{
  "norm_eps": 1e-05,
  "positions": "learned",
  "attn_scale": 0.177,
  "tie_word_embeddings": true,
  "beta1": 0.9
}
MLP neurons of a small language model. Each row is named by its layer, matrix (up: input weights; down: output weights) and neuron, and shows model dimensions 16-111. Each number is 50 + 12 x the weight over its row's rms, rounded and kept within 0 to 99.
After each neuron's rows, "fires on" lists the tokens most often at its 100 highest values on Wikipedia text that the model never trained on. A number after a token or word is its count.

L8.up27:67 42 49 66 48 37 53 66 43 74 60 54 67 35 64 54 49 50 66 60 72 40 62 62 53 68 46 59 52 58 45 29 40 48 37 77 61 42 20 41 43 42 45 43 37 48 43 53 34 38 51 34 58 38 54 60 60 43 49 45 49 50 56 39 34 45 42 40 52 46 65 55 80 35 38 43 69 49 47 34 72 57 43 58 42 40 55 45 39 59 49 57 63 53 57 44
L8.down27:43 56 42 48 46 41 37 41 58 72 50 58 62 47 73 33 44 42 59 48 58 61 49 53 84 26 67 65 49 33 27 62 64 62 56 26 31 56 64 49 28 44 52 19 36 38 59 48 38 55 43 46 34 36 51 47 63 46 62 63 32 57 64 37 33 52 46 55 57 71 56 65 23 35 65 58 42 70 43 55 47 58 60 46 47 50 56 31 50 63 63 37 47 27 30 38
fires on: " by" 26, " over" 11, "ing" 9, "er" 5, "ate" 5, "z" 5

L4.up468:47 48 48 67 75 51 52 47 42 36 43 40 49 54 57 27 58 43 57 46 55 67 59 21 56 42 38 62 40 74 71 41 52 57 55 45 60 21 61 38 51 40 40 64 58 45 44 46 50 50 56 54 62 54 67 60 48 65 49 75 57 51 72 56 62 42 72 41 43 44 60 45 45 58 40 42 64 49 47 50 56 69 67 42 42 36 25 68 58 37 71 52 37 58 31 53
L4.down468:31 63 46 56 46 40 36 46 61 42 51 72 69 35 52 30 36 61 55 47 45 49 45 62 32 40 77 67 44 44 57 45 53 61 41 38 37 45 39 54 73 59 68 49 65 51 49 46 28 47 40 59 53 38 48 72 43 41 55 36 41 53 32 50 63 57 44 66 77 44 56 60 54 60 60 51 53 35 27 49 56 35 44 29 54 61 48 19 59 52 31 52 54 55 56 48
fires on: " /" 18, "ist" 12, "ial" 10, "b" 9, "ail" 7, "ional" 6

L5.up316:34 56 47 40 40 44 71 55 55 28 59 50 47 60 52 49 40 55 60 61 60 44 40 72 50 78 43 53 19 39 62 44 64 50 65 39 41 50 59 26 51 51 39 44 42 43 27 64 60 65 67 53 66 66 44 83 55 60 37 43 50 40 43 40 51 59 53 50 64 55 58 39 48 40 53 45 27 46 53 58 50 43 49 49 56 40 56 18 46 48 57 31 67 63 49 41
L5.down316:37 58 68 51 74 58 57 49 66 56 36 53 27 41 53 65 56 54 44 59 42 63 54 66 44 64 44 56 65 53 56 57 51 40 60 45 50 36 68 43 60 51 65 47 67 49 37 49 56 33 55 49 43 58 49 28 58 57 62 56 63 49 68 53 42 64 44 65 55 50 41 33 51 40 43 30 30 40 61 51 37 82 63 62 25 44 47 52 68 57 69 53 53 48 77 54
fires on: "h" 26, " th" 16, "our" 14, "A" 9, "ch" 8, "y" 8

L7.up102:45 61 25 52 47 41 49 38 51 53 43 49 58 29 58 55 63 37 36 43 55 38 40 40 38 54 60 47 65 45 59 69 53 53 45 46 53 49 59 44 43 58 58 46 54 46 46 44 58 31 68 59 46 32 47 57 76 62 45 44 42 52 58 11 45 31 62 54 44 36 47 27 39 68 64 52 74 54 65 56 62 58 40 44 61 57 53 34 65 47 56 31 50 56 45 63
L7.down102:35 53 61 43 68 60 60 41 51 55 57 48 45 49 57 37 21 52 50 56 59 55 52 52 36 40 51 53 30 50 28 54 70 50 55 59 54 54 23 57 62 51 51 44 62 43 63 49 38 59 36 47 46 45 67 34 40 48 41 38 43 72 37 64 53 63 53 53 44 52 43 47 68 23 52 44 11 67 53 64 47 41 57 52 54 47 39 67 45 57 34 43 58 52 77 37
fires on: "n" 31, "w" 21, "st" 9, "b" 8, "s" 5, "e" 4

L9.up561:57 72 57 41 44 32 69 59 57 38 41 60 22 51 56 60 33 55 36 43 55 57 35 56 43 62 47 17 43 75 50 49 43 44 45 56 59 44 70 56 45 45 47 41 53 61 49 45 37 33 63 45 19 38 62 39 36 49 61 43 66 36 51 64 55 49 47 54 45 37 46 47 39 31 50 60 53 28 52 52 46 56 67 76 53 45 53 43 36 65 68 32 57 52 55 33
L9.down561:29 55 66 43 85 69 53 44 58 30 34 43 58 63 57 34 55 33 38 65 43 52 25 46 43 69 56 49 58 28 46 74 55 51 42 60 49 43 68 72 50 42 53 55 46 74 66 45 51 50 72 63 63 37 56 45 49 47 35 41 37 32 67 45 62 68 44 75 50 45 53 51 63 67 66 61 50 21 61 52 58 50 42 66 53 69 62 59 38 47 45 63 46 56 27 38
fires on: "or" 26, "ed" 17, "er" 9, "own" 6, "ab" 6

L9.up6:51 42 63 57 43 73 65 49 87 36 49 37 44 53 64 67 32 49 41 56 53 45 47 34 61 57 44 44 66 36 50 57 40 71 46 47 66 62 43 55 54 32 34 51 70 53 39 52 65 62 52 36 42 58 64 30 64 62 60 40 62 67 54 33 26 43 65 57 56 52 45 61 43 54 46 55 61 44 68 34 51 62 60 51 43 45 45 45 30 41 52 23 69 59 45 45
L9.down6:58 67 53 63 66 39 31 27 60 59 55 55 39 40 36 52 65 45 65 44 44 41 74 53 61 50 43 60 60 53 52 38 57 55 24 50 77 41 44 40 32 65 62 47 47 34 41 63 52 35 56 53 25 37 47 47 21 37 58 56 71 62 61 51 57 55 41 49 56 63 59 43 58 51 56 42 60 57 30 70 47 55 50 61 32 42 51 47 42 33 35 35 34 45 59 42
fires on: " sp" 20, "ep" 11, " g" 10, ":" 9, " app" 8, " L" 5

L8.up613:40 37 58 72 45 61 63 75 63 54 41 46 55 44 57 64 36 42 26 33 38 44 70 49 60 39 52 40 50 47 45 42 70 42 62 67 60 60 36 40 29 36 44 48 39 51 31 60 62 75 49 48 66 66 44 48 27 53 47 50 48 62 59 53 56 50 43 62 25 55 45 37 48 42 46 62 52 52 53 41 49 45 73 48 56 74 53 52 43 59 35 41 46 59 57 41
L8.down613:46 80 55 22 32 49 57 22 40 63 63 42 44 45 50 31 56 53 45 40 70 30 50 44 69 61 38 67 72 42 58 35 45 30 53 54 62 25 59 55 57 60 52 58 42 42 43 35 38 66 39 57 36 42 43 61 65 53 71 54 46 43 25 42 72 63 36 59 82 54 48 43 55 41 70 37 61 56 48 70 58 38 69 53 48 28 41 22 46 48 64 56 61 54 61 73
fires on: "le" 24, "en" 12, "es" 9, "re" 8, "ent" 8, "on" 8

L5.up372:44 68 47 63 40 63 60 47 39 23 50 68 46 64 72 54 54 50 22 55 57 60 74 49 44 56 57 59 53 57 63 60 51 59 46 33 51 39 64 61 26 54 55 66 64 53 27 40 70 41 59 63 59 47 67 47 42 51 45 43 56 73 58 75 58 47 63 32 36 30 56 63 45 61 51 53 46 36 53 38 60 52 56 50 59 38 61 61 49 45 77 44 38 48 49 40
L5.down372:45 43 38 48 31 49 46 70 46 48 50 22 39 45 56 47 60 31 53 68 44 45 54 42 17 64 55 66 42 56 31 39 50 36 45 51 41 37 51 54 62 76 28 39 63 55 59 34 49 41 38 69 50 60 61 52 49 51 50 50 55 53 35 69 25 53 65 64 46 37 41 50 49 51 59 29 48 42 51 41 41 41 66 60 59 49 54 62 37 57 67 36 39 58 67 37
fires on: " /" 16, "e" 12, " from" 12, "-" 10, "b" 7

L7.up188:42 47 52 46 36 36 39 68 55 55 48 50 47 57 77 53 29 50 48 58 43 51 64 69 54 50 73 55 36 54 58 31 43 63 62 49 48 28 64 51 52 48 49 47 43 49 74 65 31 45 56 44 59 57 45 77 45 32 59 53 74 52 32 63 66 57 41 63 65 32 27 64 61 48 43 68 48 65 49 66 64 52 31 29 77 70 42 52 54 44 44 49 56 52 59 35
L7.down188:51 35 64 63 45 54 49 40 48 59 59 44 37 60 59 47 40 30 76 52 39 37 59 43 29 47 62 38 83 55 50 44 58 11 54 50 55 45 44 48 61 41 50 53 64 53 43 42 66 25 55 60 53 49 61 44 42 56 23 40 41 35 71 46 26 54 57 40 59 62 53 62 56 45 58 44 52 58 52 58 64 53 72 45 59 44 50 48 46 50 66 56 62 37 55 47
fires on: " th" 25, " includ" 19, ":" 7, "o" 7, "th" 5, " pl" 4

L9.up479:57 38 69 44 45 37 36 43 43 48 50 56 49 46 55 49 47 56 49 46 52 57 55 67 56 52 51 37 56 43 46 33 47 43 42 32 72 44 45 55 53 48 39 43 45 46 41 30 21 55 29 38 45 48 45 40 41 66 51 60 46 27 34 38 55 59 50 44 53 37 57 54 55 56 70 65 73 69 40 59 76 60 54 48 35 50 46 54 31 70 49 58 37 43 81 59
L9.down479:56 57 64 50 62 46 52 52 35 53 75 40 64 42 50 63 50 43 24 55 53 58 54 46 46 73 45 47 48 64 67 73 44 80 62 45 55 15 43 56 62 32 60 52 57 51 61 62 59 26 54 71 64 51 61 54 46 44 48 64 66 45 58 46 59 47 51 38 42 32 31 29 33 50 42 60 40 46 40 53 48 45 34 36 71 34 47 44 61 50 51 35 56 58 43 53
fires on: "y" 16, "," 14, "s" 9, "ay" 7, "ies" 5, "ed" 4

L9.up488:44 41 57 59 42 55 50 59 53 40 40 53 53 46 64 62 41 61 56 53 49 60 56 68 59 41 59 67 43 47 52 67 45 41 23 48 61 48 70 27 56 52 58 32 60 50 33 31 46 41 37 50 47 74 64 67 60 60 61 29 49 61 53 57 32 55 36 61 80 50 48 64 56 64 58 47 42 52 38 58 36 58 40 43 48 46 68 43 63 22 64 47 52 45 64 44
L9.down488:52 40 48 56 45 42 38 59 41 49 52 62 48 47 60 49 55 69 73 45 56 35 51 43 58 47 62 50 52 27 40 45 64 54 63 43 64 53 20 55 32 57 64 57 40 33 66 63 69 75 42 75 41 34 25 37 39 28 52 61 48 48 51 21 59 61 61 41 28 54 39 47 49 34 71 49 52 58 47 38 39 59 58 33 55 68 59 62 43 66 58 67 33 51 45 57
fires on: "s" 24, "o" 16, "ines" 7, " r" 7, " n" 7, "ine" 6

L7.up346:37 61 58 50 45 47 46 55 51 63 49 49 42 26 81 59 58 48 69 40 41 50 32 46 47 83 53 45 37 44 50 30 28 65 31 44 58 55 49 33 47 61 36 46 47 55 45 42 48 39 45 42 65 42 48 73 67 72 61 45 65 59 59 43 56 68 50 41 29 32 51 65 65 24 60 38 57 55 67 42 52 43 41 59 63 45 55 83 66 66 55 40 39 40 37 21
L7.down346:46 46 51 49 73 40 55 69 45 51 64 59 48 83 50 42 28 60 30 50 41 50 73 29 42 46 63 68 53 62 40 61 64 43 54 37 22 38 54 62 52 53 53 49 49 49 64 58 45 44 46 58 54 54 57 34 38 36 58 46 58 41 44 54 47 41 53 47 55 57 41 63 55 55 58 74 37 43 12 57 51 33 39 58 38 57 43 55 53 28 44 42 45 55 64 67
fires on: "p" 12, "ed" 12, "n" 9, "u" 9, " v" 7, " be" 6

L4.up482:44 38 38 37 53 49 45 43 49 52 50 53 59 30 66 41 35 52 43 79 33 50 81 77 41 61 46 55 45 37 64 67 41 49 39 40 58 46 45 36 53 52 43 33 73 45 60 49 41 69 51 37 33 60 48 76 56 46 54 43 58 65 51 42 57 51 55 49 60 56 32 53 62 40 52 41 35 70 41 45 51 30 60 66 23 51 61 36 40 43 34 71 49 55 62 60
L4.down482:39 61 51 60 29 59 30 60 36 55 53 60 41 26 58 51 54 44 59 67 44 44 62 45 36 50 57 49 48 52 55 33 32 31 45 26 47 57 42 42 37 44 44 50 45 63 37 39 57 62 52 59 86 40 49 22 39 56 48 47 54 48 56 52 42 61 39 36 54 24 48 55 54 40 53 57 60 34 68 67 23 10 67 30 39 51 33 50 44 36 54 55 51 48 49 53
fires on: "h" 22, "at" 21, " Ph" 13, "ath" 9, "l" 8, " Al" 7

L8.up177:56 40 41 58 59 51 80 64 65 59 63 38 61 24 50 69 47 64 64 83 58 54 41 36 53 62 54 44 50 47 39 36 43 58 44 72 70 31 39 33 66 37 58 39 40 57 38 75 47 25 56 44 40 60 48 60 45 51 35 48 70 51 69 48 54 43 34 52 53 61 41 44 60 30 46 55 47 49 45 53 51 39 47 49 29 47 50 65 40 40 49 49 72 46 24 33
L8.down177:30 45 43 36 64 39 53 43 53 26 33 48 49 43 46 55 29 66 26 64 58 70 52 46 55 53 63 62 60 41 46 40 56 43 61 33 57 34 68 39 46 44 42 43 48 58 60 60 36 35 44 65 51 52 76 56 34 49 58 61 54 71 35 62 67 46 37 40 69 78 57 56 65 39 50 42 48 33 47 29 75 42 55 51 52 62 51 43 38 35 51 53 67 52 60 38
fires on: "er" 25, " by" 12, "it" 9, "or" 9, "ur" 7, " to" 7

L11.up270:58 45 52 34 38 47 69 65 53 42 66 30 61 71 59 61 40 58 37 44 71 50 43 25 53 58 44 63 55 51 39 50 54 29 61 40 44 45 42 36 44 38 38 53 49 40 54 49 38 43 62 53 46 30 50 63 28 32 58 75 40 51 52 60 47 42 59 51 32 49 46 65 58 44 54 55 54 73 59 51 23 40 61 49 41 50 59 32 61 56 37 48 29 45 36 33
L11.down270:32 39 27 42 47 64 24 59 46 55 42 43 38 43 33 41 42 45 37 76 47 47 58 66 38 78 55 54 61 40 43 34 70 38 40 51 49 53 61 49 30 42 62 57 68 50 67 49 56 46 56 46 65 57 52 46 59 80 72 71 43 33 51 59 53 63 54 51 75 59 55 35 34 43 60 54 43 37 43 63 53 58 59 32 37 53 41 40 73 46 53 40 60 54 44 50
fires on: "od" 17, "b" 11, "ar" 7, "ot" 7, " d" 6, "|\n" 6

L9.up28:36 56 33 32 68 25 46 57 50 47 53 35 44 56 30 49 42 61 52 51 58 40 46 48 55 37 63 41 59 37 57 44 42 30 54 61 60 42 66 59 66 37 47 36 37 70 47 50 73 46 49 57 62 63 44 63 62 67 39 46 81 46 49 18 47 43 26 66 51 31 40 59 37 84 42 48 47 37 68 29 49 75 49 63 60 56 71 39 53 55 53 49 50 48 59 47
L9.down28:45 33 42 51 55 70 32 42 62 32 53 46 40 47 66 55 58 65 32 43 21 74 55 60 50 58 31 43 71 70 43 51 55 47 53 38 47 62 37 63 53 59 61 38 47 39 44 58 45 64 48 40 46 36 37 54 57 39 33 33 34 53 32 65 51 52 58 37 40 68 59 37 62 39 56 62 36 59 59 66 56 19 64 48 48 47 59 56 44 69 39 60 38 38 48 45
fires on: "st" 14, "and" 12, "ong" 12, "s" 11, "le" 6, "ard" 5

L9.up0:60 45 50 53 52 40 64 41 69 66 37 65 59 28 61 51 37 51 37 27 64 65 45 52 69 30 51 50 37 55 52 64 40 41 48 49 52 37 65 59 48 38 47 61 39 42 48 60 48 47 50 37 56 29 39 54 37 51 41 49 48 39 56 32 42 62 48 57 33 54 34 75 54 42 49 47 55 58 29 63 55 58 75 42 38 67 50 54 34 50 59 52 52 40 76 57
L9.down0:44 40 38 56 66 30 41 40 26 32 55 59 29 74 39 50 58 67 57 49 39 54 47 49 38 67 63 72 50 65 52 48 57 38 56 43 55 56 46 66 28 57 67 44 47 48 63 42 49 26 51 62 40 72 37 53 63 60 45 54 63 36 52 48 30 58 35 58 62 30 51 23 44 55 63 57 36 36 68 34 54 63 45 25 63 49 52 44 51 46 51 59 52 60 42 51
fires on: "ootball" 16, "s" 12, "ts" 10, "th" 7, "ies" 5

L8.up11:46 47 54 53 35 60 49 45 67 32 58 50 42 47 57 49 57 45 43 60 51 51 57 50 44 54 43 39 31 69 55 47 54 60 43 50 44 35 55 30 38 65 27 48 44 84 48 57 43 29 36 58 61 65 73 45 51 44 70 49 33 64 47 49 52 43 57 38 49 18 47 41 32 56 58 22 69 45 30 56 32 54 69 38 59 28 48 53 33 46 73 55 47 43 38 52
L8.down11:36 62 43 37 46 51 63 60 38 54 59 50 49 48 63 59 60 46 53 26 61 47 56 56 44 49 45 59 55 68 45 45 28 68 41 48 51 59 31 67 61 57 40 48 73 51 41 47 52 47 46 58 56 51 58 76 69 63 46 56 54 54 59 47 28 40 72 37 48 49 70 43 43 45 35 53 60 35 72 34 29 46 37 54 68 42 66 78 46 48 54 52 34 48 53 38
fires on: "e" 26, "b" 25, "u" 7, "i" 4, "p" 4

L7.up480:47 57 38 65 66 36 40 52 60 52 37 51 41 45 40 62 52 37 47 37 65 54 52 39 58 50 69 56 33 55 34 47 71 35 30 44 66 49 73 57 39 46 48 48 64 57 44 48 58 49 35 56 47 41 44 35 48 52 57 45 75 45 48 64 46 41 60 53 85 61 44 54 36 38 39 43 67 46 36 43 43 58 64 53 41 67 53 41 51 48 68 31 42 49 62 47
L7.down480:45 79 67 52 44 66 41 48 58 26 46 27 55 50 43 41 28 48 36 43 39 49 51 40 46 41 61 55 52 54 60 53 36 45 40 44 61 37 40 34 48 26 50 53 53 50 63 71 59 48 22 60 51 50 36 56 60 38 60 55 25 42 58 36 52 54 64 64 30 67 56 48 44 65 57 63 56 42 44 53 34 50 42 53 66 41 43 45 42 37 65 69 50 57 46 60
fires on: "er" 15, "le" 14, "or" 12, "ame" 9, "om" 9, "0" 8

L6.up38:76 48 46 45 52 56 61 42 62 38 48 43 61 53 58 27 48 76 55 44 32 53 58 46 51 49 62 45 41 44 31 50 51 65 46 37 59 53 58 51 40 45 65 42 44 30 47 58 59 53 53 66 50 37 63 69 49 59 57 55 65 24 49 49 47 60 48 57 44 68 54 40 53 61 32 34 59 56 59 47 31 59 39 37 40 29 61 54 52 58 58 66 56 58 18 19
L6.down38:62 78 52 61 43 64 49 42 45 47 53 51 36 54 68 44 36 37 51 56 59 61 50 58 51 26 44 50 22 43 53 49 56 41 57 44 23 53 38 45 58 50 47 59 63 53 31 55 56 62 65 52 43 60 40 45 70 55 59 55 32 58 63 72 57 59 40 30 45 39 37 49 42 32 63 58 50 36 38 41 48 70 34 69 60 53 69 52 53 39 61 44 62 31 62 26
fires on: " A" 19, "A" 13, "+" 8, ":" 6, " I" 6, "-" 5

L7.up384:27 58 77 70 41 36 54 49 63 36 53 61 36 40 62 52 47 51 44 49 48 39 42 28 47 46 63 55 42 51 56 41 31 54 28 68 36 63 46 57 39 56 49 33 47 42 32 39 67 42 44 50 63 56 47 62 23 49 68 58 54 46 61 44 39 66 41 52 23 43 56 42 52 48 37 51 42 26 53 74 48 38 49 80 94 63 62 69 45 58 53 51 44 60 43 34
L7.down384:55 35 46 61 36 44 47 51 39 61 44 47 72 47 56 41 30 39 45 36 50 59 52 56 46 68 61 36 68 49 34 63 68 56 37 28 69 38 39 53 57 51 59 56 41 77 63 67 43 78 50 54 58 46 42 52 67 49 38 31 21 61 63 36 40 37 39 55 71 60 34 48 60 41 56 44 49 55 30 42 54 25 40 38 28 48 63 47 56 43 46 41 51 40 37 55
fires on: " t" 39, "ed" 18, "en" 8, "e" 8, "u" 7, "g" 4

L9.up533:33 42 47 55 42 62 51 72 46 66 27 45 53 44 59 53 42 44 18 56 53 63 51 52 49 54 51 54 61 50 73 43 65 58 55 59 44 53 45 30 43 58 55 47 35 26 49 43 62 74 33 52 59 67 47 50 58 46 43 45 68 42 38 36 55 35 48 49 34 64 51 55 74 59 32 36 43 56 66 50 33 56 69 72 62 61 55 50 47 63 37 51 49 44 51 53
L9.down533:70 59 70 51 81 30 46 40 44 69 50 47 63 44 36 56 48 45 52 54 58 34 64 39 61 56 53 48 52 37 41 46 48 49 46 58 54 35 52 55 43 31 58 56 52 66 59 52 61 47 43 35 46 47 76 45 45 75 46 42 44 68 60 57 39 68 66 64 67 61 31 47 26 24 40 45 50 45 37 38 33 47 54 45 36 48 30 42 30 47 54 65 44 41 65 54
fires on: "re" 24, " c" 10, "en" 6, " con" 6, ":" 5

L6.up461:66 76 34 43 51 42 38 68 47 41 48 49 48 52 45 60 49 64 43 50 31 56 60 66 56 44 50 73 51 60 49 27 58 64 41 56 56 39 45 52 32 63 57 45 60 49 42 50 24 39 47 51 50 48 34 84 70 35 70 53 46 56 57 35 22 56 55 29 58 59 24 52 41 68 62 49 33 62 63 61 54 65 27 58 40 49 33 28 36 22 38 45 39 55 58 59
L6.down461:47 30 65 44 48 38 54 42 41 38 43 54 69 49 58 57 34 44 37 35 67 60 52 30 44 36 60 44 50 32 77 48 42 33 56 49 52 54 56 41 45 55 34 69 40 54 48 60 51 57 57 36 35 51 61 71 41 51 45 44 55 61 44 33 43 19 64 36 50 35 61 36 61 35 53 52 46 65 48 57 33 55 41 47 42 64 42 65 49 64 36 36 44 60 32 49
fires on: "A" 50, " of" 21, "ra" 17, "rib" 6

L6.up441:42 45 39 60 38 66 56 69 35 38 37 58 57 46 41 48 65 50 53 31 45 62 62 36 56 50 58 43 47 32 65 45 55 54 73 47 45 45 50 36 50 54 29 60 46 42 28 51 56 48 60 61 61 44 69 46 54 62 43 59 54 71 48 74 40 41 53 49 40 41 54 46 42 46 34 46 21 64 74 58 35 46 51 68 66 36 64 50 64 58 68 35 53 53 59 68
L6.down441:64 43 71 63 38 47 43 51 77 39 56 71 46 57 69 36 61 43 59 43 48 55 49 39 58 32 34 60 50 33 44 50 41 32 47 36 63 49 56 56 59 51 30 49 61 54 54 55 47 55 66 50 61 55 29 45 45 73 37 59 46 27 31 49 62 49 69 72 32 60 38 58 55 47 52 38 37 41 37 41 44 58 44 60 66 53 44 36 32 67 63 56 65 68 33 25
fires on: "ort" 13, "-" 12, "e" 12, " comm" 10, "ed" 9

L6.up531:53 35 80 31 34 72 47 45 51 34 65 40 59 27 62 58 27 47 61 45 57 47 62 54 66 66 61 47 37 53 53 60 45 38 74 58 57 65 42 44 34 43 41 77 44 65 45 56 50 63 54 45 54 44 43 49 62 46 42 37 56 86 49 51 40 36 64 63 55 54 50 68 51 46 55 44 64 59 43 51 63 40 66 52 48 44 42 53 35 77 27 48 46 47 40 38
L6.down531:60 48 46 51 51 42 46 59 61 55 62 35 43 60 35 53 40 49 44 49 32 47 62 52 57 47 55 65 53 64 49 62 80 37 40 19 42 53 52 38 72 55 72 38 44 43 46 51 33 51 53 65 37 57 44 62 47 51 60 39 59 32 63 30 33 69 47 53 47 49 38 34 42 32 40 60 59 30 59 47 56 17 61 72 41 56 54 68 54 21 55 37 47 52 46 70
fires on: " G" 49, ":" 11, " g" 7, "." 7, "ric" 5, "ri" 5

L4.up481:65 45 48 75 72 70 40 52 49 43 57 58 52 55 65 42 57 62 54 56 43 54 79 66 38 55 49 57 40 62 50 57 53 40 41 35 57 60 27 42 35 56 42 63 52 34 67 30 49 47 22 31 39 47 54 35 54 57 48 56 47 59 62 51 41 51 73 43 67 59 46 50 57 27 49 30 55 65 28 65 48 56 71 55 40 40 52 59 45 39 63 49 19 25 84 55
L4.down481:24 56 41 26 52 51 45 48 24 53 41 52 49 57 54 49 47 35 63 49 36 80 57 51 69 36 45 44 49 31 40 42 62 38 61 49 41 44 70 57 38 39 53 29 43 61 56 32 69 59 58 52 67 49 24 56 37 25 53 57 55 49 44 51 57 51 55 29 48 58 72 59 36 76 39 30 43 48 39 69 58 36 32 50 54 64 41 55 55 57 41 56 61 60 46 80
fires on: "-" 31, "h" 14, "at" 10, "is" 7, "é" 5, "ul" 4

L4.up251:49 43 60 40 42 49 56 25 54 41 53 47 14 56 55 59 67 51 48 38 60 45 64 40 63 29 56 56 57 67 47 57 43 50 22 59 43 29 45 56 50 45 41 44 65 11 42 51 43 51 38 48 48 47 50 60 62 72 55 51 83 48 70 71 44 62 48 53 45 63 62 42 38 45 62 68 46 20 75 51 46 49 36 68 62 48 74 68 67 54 67 58 47 41 54 40
L4.down251:55 61 46 58 54 53 35 65 70 50 43 58 55 33 78 48 58 46 54 21 48 58 49 47 53 56 46 48 43 31 38 48 59 51 58 46 45 53 65 51 37 40 70 55 25 50 30 41 53 46 63 58 60 24 41 69 48 34 54 48 24 25 70 39 56 53 41 37 34 43 55 65 59 59 38 30 48 45 53 44 50 60 46 39 45 54 59 60 50 15 65 27 45 53 52 41
fires on: "ig" 14, "en" 12, "ers" 9, "ed" 6, "or" 6, "an" 5

L4.up420:56 47 45 51 35 81 69 57 57 64 44 62 54 51 65 65 42 31 57 50 25 36 55 64 62 48 36 55 63 48 52 28 38 39 63 51 41 53 47 60 61 38 42 34 43 46 45 47 43 62 54 34 44 37 27 44 47 55 45 52 62 54 58 40 70 51 55 61 56 40 52 51 66 60 57 46 51 58 44 33 43 64 61 57 37 35 40 50 49 41 29 69 77 42 63 48
L4.down420:75 49 30 25 43 55 46 41 68 55 40 43 47 43 40 38 68 74 30 43 45 30 34 63 51 68 51 69 62 40 68 51 68 42 61 43 48 69 69 71 43 57 56 64 42 38 63 32 43 53 42 48 68 61 58 63 43 45 59 47 50 35 52 62 55 54 68 44 52 48 52 35 62 46 43 68 69 50 56 51 40 57 30 29 50 40 33 74 56 40 41 58 36 75 51 48
fires on: "x" 29, "j" 21, "r" 12, "ol" 10, "rib" 10

L6.up81:34 38 67 61 36 50 41 68 48 26 46 36 54 55 75 54 60 42 50 52 58 57 63 42 33 32 29 52 47 51 62 53 25 40 36 44 32 62 63 59 37 37 53 51 63 47 38 34 75 60 40 29 53 49 62 68 48 49 67 71 44 44 49 64 52 34 53 64 47 56 38 58 52 28 40 51 54 51 63 47 32 67 42 73 56 69 44 50 70 53 56 49 45 44 48 31
L6.down81:77 60 43 37 39 49 77 61 21 49 53 45 50 54 44 23 54 59 55 40 48 55 38 46 41 57 54 47 42 39 49 57 70 47 62 59 47 22 33 46 48 36 50 68 36 45 24 46 54 40 48 40 54 34 62 56 59 54 31 35 47 41 72 62 31 51 22 48 44 52 59 57 63 55 53 58 30 58 78 44 47 35 62 63 56 66 38 56 49 53 59 67 64 64 32 72
fires on: "it" 23, "en" 15, "ed" 14, "ra" 7, "ent" 6, "iv" 5

L5.up368:84 49 56 35 58 60 38 37 64 43 40 43 61 36 56 48 46 51 71 49 69 54 50 67 25 54 37 65 62 41 31 39 62 55 39 47 62 53 70 41 49 64 63 56 63 51 57 49 52 54 40 58 42 52 59 27 35 37 49 39 55 41 53 54 57 71 71 57 33 56 33 35 37 65 37 47 49 54 39 52 43 70 21 43 31 51 43 59 69 44 55 43 41 37 65 44
L5.down368:20 55 62 48 43 62 37 44 40 54 41 45 51 40 42 38 44 37 21 56 49 42 42 66 24 37 64 52 26 50 51 68 34 51 55 65 32 41 19 46 61 54 36 67 45 50 53 35 53 42 57 57 47 64 43 39 50 54 74 53 30 48 66 39 55 48 66 42 65 45 41 56 51 56 71 46 57 48 58 50 46 66 54 72 83 44 74 43 37 51 40 43 71 41 35 74
fires on: ":" 16, "ag" 10, "iet" 8, "amily" 6, " E" 5, " A" 5

L5.up593:49 60 63 41 51 68 54 58 86 46 43 45 48 53 58 47 48 52 36 48 64 44 27 65 47 61 51 55 37 62 59 41 45 65 39 37 62 81 60 32 44 46 59 65 36 47 47 56 68 48 57 48 66 35 60 44 37 57 51 48 46 40 49 33 55 63 62 55 56 46 32 38 53 44 43 61 60 41 41 52 36 52 58 46 46 37 38 21 34 53 43 62 73 58 58 70
L5.down593:43 39 56 40 66 62 59 59 67 62 55 40 17 33 45 68 55 43 50 54 78 55 65 50 50 61 46 53 72 63 61 67 55 31 29 55 51 37 53 61 49 38 83 19 54 54 47 30 56 35 46 46 45 65 50 71 67 32 67 64 56 59 45 45 51 40 41 48 37 50 57 65 35 44 59 44 43 48 31 48 42 30 47 53 35 48 57 38 46 54 32 45 51 51 47 67
fires on: " |" 28, "." 23, "A" 9, "re" 5, "U" 5, "h" 4

L9.up620:56 57 50 43 53 61 54 49 52 46 42 86 34 20 43 65 44 64 44 49 50 62 41 30 60 59 53 55 53 61 60 52 72 36 44 32 40 16 18 42 55 54 71 48 65 61 64 64 46 47 49 34 51 38 48 62 57 54 41 51 45 49 54 59 50 36 20 37 38 54 56 59 30 63 48 56 32 64 66 55 41 59 56 50 60 65 63 35 45 36 36 62 40 50 79 53
L9.down620:35 54 66 63 52 38 29 48 43 46 49 33 65 62 58 67 42 48 44 57 71 53 59 51 53 56 39 65 35 58 35 74 58 56 65 65 35 48 52 55 83 56 68 50 38 55 40 57 37 81 38 62 52 21 56 35 44 54 42 56 64 44 39 39 53 48 57 31 34 76 54 45 79 47 48 32 44 55 51 66 42 45 49 54 48 42 56 54 51 55 37 47 45 59 38 55
fires on: " or" 17, "pl" 11, " and" 11, "cess" 8, "or" 7, "o" 6